MLP neurons of a small language model. Each row is named by its layer, matrix (gate and up: input weights; down: output weights) and neuron, and shows model dimensions 112-207. Each number is 500 + 40 x the weight over its row's rms, rounded and kept within 0 to 999. Numbers have three digits each. A neuron's up and down rows have the sign that makes its largest values positive.
After each neuron's rows, "fires before" lists the tokens most often just after its 100 highest values on Wikipedia text that the model never trained on; "fires in" lists the words (lower case) most often at its 100 highest values on Wikipedia text that the model never trained on.

L7.gate259:529488494545425471478537489463469478509533462461473523488431499466473426460502431485513502522471539424466437559477490520485536495506551443547549480447499508491412462474480554450468456398482454504531461451499476489517468468515494440521451480481455479473453497501503507473470455542497493454
L7.up259:542457519448496503486439500525514464451490416490441427479582549448552470450494546462475484533464470552468442453488504492446439563427503482509466431446537521552587504476513534518495538460394544519453463485499512545451470441505513478572444475477480425531522509459528541477444504476505497472
L7.down259:507412493549536504521440471438537478551527474515472483495478503543460486527530460497480431460514563540470511498567501473478539528451470572444542519532530548535520466416536507508397527506506490497486565473536563521531519502395514456455433462526473463526523463521482520520445520470477499506
fires before: " in", " on", " to", " at", " with", " as"
fires in: "located", "worked", "living", "fell", "arrived", "came"

L7.gate340:535496496505397526505478554503489527510503481516520515553534478467516459477483507541510637415474554469524478497458517464511488488450524517497500528562519511503493455546482565494465422520476495497497479516495503501456517501472451417432484477477577466472486458554584499482457475485520537494
L7.up340:456476537508517512440477448439487477513462545544579527498489515439465513404451477511534488491440514540499496532501536469469470474569476484445468512431515528474438503500461538510468477541538568482454490432509563595518474479459487436496548446522490430436507500481559496483575509571422522483
L7.down340:521502464482443547456534510471449407575482509526519511461528504468529440444482480417519491513531452491501442522429497469513546458499467545539496496461572428528540505503566520503502460543497515513470490471496488539445481456436486488439556551533429442470405539445518533425495486534418500572
fires before: "ing", "fore", "gan", "g", "h"
fires in: "before", "being", "began", "begins", "be"

L11.gate150:600531525473462475478551493487458399570540508436548473511611500460432516534483434494506518439462553573561579503534476477504472557521504498558544548454550445438434551548521528541567450540517441456472514470507417468455562441502536499502548498485462458542464525524465544510435502509532499481
L11.up150:471518454551551485572474540456510486478462535485450565447435477490570516487511524548554472557553518526464540540513523476470605498503485520490521494468445455534563466459538454552482485518494561517481523522509497545584511408413468477434437513524421526515517458455445481441459528500461501435
L11.down150:503560518450500515487495450493502509489529493538519552403508463517514500502482453388470402502454497559539525528512546529547514512511568502535534557557486498458574510547548531445472566452530505399498433514489508536566439522497592525496515500464469518509546525519472571498550493507518500404
fires before: " of", ".", "al", " s"
fires in: "number", "average", "0", "age", "total", "much"

L10.gate84:513485509504502432454537497523503543471485435427544493576521530520474459487538423512475491421468492478544500553507476542524566476427549479474441487536482564444494560480510511480544476515515549530546423491486446547500488418585498454424514508511495552460464466513489471437509507475488432486
L10.up84:477492460490431438573492508420495481501575488398479493538469557469458551550468455404500414420494469508505444513559535516554487550496486470519440504491483507440506459480515489484480480476499494479456491473412535496555517459471535485435474535487466470503501504509428448489502532501552445532
L10.down84:474550516547491465561462513517469496505487499456545499551481451494487473530506452600457533521479503571566552453498505510548521465526562478539524526533478506456494503463516454518526466484527474480478425483510471522431494480534489463449547556425505564539523512441487451456559536480512582496
fires before: ",", ".", " of", " year", "nd"
fires in: "1", "each", "3", "2", "one"

L2.gate1:467483607518551529458505475432450471587466439546517520568428503504504552468569521513505548510528479528498533517477520538433480412511450474527473455521566460489515563440495462555441510464532573556511385464509497514518474510457433470471395504466554504497506526471454460481403464446510511534
L2.up1:476427438498509438556491592509542516437437466515476529501452502456483504540525518560491472416503542510522468457522578517484495482466541420595518465463489547501550428469547493481565440449532499541480464490522379493425505454493483497507536496436453463457493512416474503517475498516518489449
L2.down1:548581487510549471506480507512441516569457510443492541544507546498509503456500581422515476517449492522509532490507542479447518515438510457488556452479540466544492566404461504546564474504561485530508406480556525519518520489505589444549477520475525497491488527542539493535492506473541494524
fires before: "ure", " of", "a", "ing", "ed", " the"
fires in: "structure", "end", "campaign", "building", "construction", "ended"

L8.gate58:504479511524520519565600502469500571490502579513405509545475541551498513473433454496499480479469518521524423452504548499455470460512530445455485456519414486460528519528527480504426519443425573495523514551440482510536528485484539484503412490508530530510485457512493431557530550539543509511
L8.up58:512522500516432476538513487489527518509461538480473552524511508479521496542499507519483511480560519457563514534495525510490502514548495479424511439524473544441478549442541547542489509422537447511413451487524498496537509487476473466510523482512516472506531500460437507502457484492458529497
L8.down58:488496472470434506496514499663451492536561528426510508497440433547459511499436488496496536439506522453481555512467538554523535590526467452527510504566523499456554470526483467515463569525481449490486505445454493509529527459500457515491482558485519466513461567534507483424513514561449512444
fires before: " the", " of", " L"
fires in: "of", "on"

L9.gate186:521501524535497575494467481502482435550535462485480507549443499474572522562483511519567474489428491472527561523453567505537512539441473490491527498456516517567462451513530487491454492467521496471509526517491544540527523604480485540431500467507517454443515450506504597514583457491462525505
L9.up186:585520509526521483474428513463545464566527512536497516496478495578536456436475538562557523522415510547475500532408566491575525507525531486481516517525536554466501468529502477466534472505505464476538465490484483482464525610531605512481494466490524494479523462474498473518545464520534484470
L9.down186:509486546550438542490501485486498508625430477445435508451501498552453527469497507528521527478493553462545510457540489484484438481454477513522530470454548501500460497473467510476514491509596451508491489449484471493463564532549538442529478507439465471487573507546473523471510452482480507435
fires before: "le", "-", "ge", "ach", "op", "."
fires in: "college", "co", "colemon", "as"

L9.gate150:509510420541548577525575517450518497532449538484509518508428556556508481535451487500512540496435478546524474510471443410528501574533514489523448485531492479598513445480488462548442480519465499484465440490496496510562477515524547495389430453496471518530491497556421431460512492508484497508
L9.up150:455511527529498548407472512527576508530498526518538501480468536433469447485482502504475509548448476486483571496420430536434512495464511580486492479507549540496515455551541509486522578530487430503485530547476425525539480477569539474454503493523420447546505462487564506419505493469542519434
L9.down150:496495475470465541504592489417483542534574529508488503527453465484572472520449504541440557554457484487528502486488540480441473469552534483512519464549535471521519428577485468471431445501524468511454445479469489512505528500462463471535503463542522485498494538509477499489475574545464463439
fires before: "ing", "fore", "gan", "g"
fires in: "being", "before", "began", "having"

L3.gate509:540490512527504508477424482512489517537518523581537442491474413469528507589460536479527514489507517485508489452429551452481562431507492503544463518557498483505526516490474515425514448562476566493504499579465514507547488484530574434486473480543477539534506556478426469468526477543546512456
L3.up509:477443525456485584536580535547430485565498520437526476536386503520469494523510512551510508480508481555516520435499446436447504436502461517526512495469560491451529517490503562527500499515505553542566517518469474464569500482557435458480484448504444479521515561459507502544578470473492484490
L3.down509:407500522569580478506470539512548534558505519389485528530446503501452529505500554545484518508514476550535545491516538457512515421461505552520635527436428396536521459463404537515471505472499476596465496435489542498493540502447482459377487463529453550489541499527479507557574419494560513521
fires before: "ed", "ice", "ative", "ing", "e", "ation"
fires in: "served", "service", "conservative", "serving", "serve"

L3.gate277:489439443545475502437542541501542469549511421569498527478489517566450481539505483513499516538457434476473511425482523473485492531457531503523525486501483408520465480531543526462452483599526483383447494501449479568563510501477493411425502539517475494456443421499511528487490507551474509460
L3.up277:474499415543509521455529512507486535451521483492508505406532567457490492508594417489514492446589484489488460530487509498535484441536477496580571559505493523482479481450539534559480465547542451470429518549534415483484526444475454503459501554513470392538429525512513481426499492520480510514
L3.down277:510555442510511400443491552383482496573480469537497597476464523476486450456500512540547479450555535503478555507555501474456575527536493478526457550517553505600485514588462525440440480562533511494480540490529512617503531530432516522447430503532529565452503490503572467479557507595488598527
fires before: "ing", "fore", "gan", "g", "at"
fires in: "being", "before", "be", "began", "begins"

L6.gate468:473505476473498525520517532550519522525402576468482483502493510428466573482480533525496472529509499526552529511551532505511520525519411468425491524415548524462471506476488471514456483488495515529505512510515524582514497508474420493526503583577468509534449525428494511424500493466550520477
L6.up468:531494451504514515487505485491464477503531535503487496499553473469567533516478474456471493507515510492559477551485493635453529471530572466476532520423528538443474566470498524466540511497471520560482487560470504435520500473487442530536478479499479552449464484530534489434543544495476557486
L6.down468:459492492462482507530509538470408521517463535596477521521445559495455513485515487532495481534508590500508458540518500437606448435567566576499558513534492499517487456535508518492467512428468480462496496457481531487534447529407543483478526479371437596514535445436505505538442476490499504495
fires before: " the", " of", ":", " "
fires in: "of", "total", "age", "majority", "because"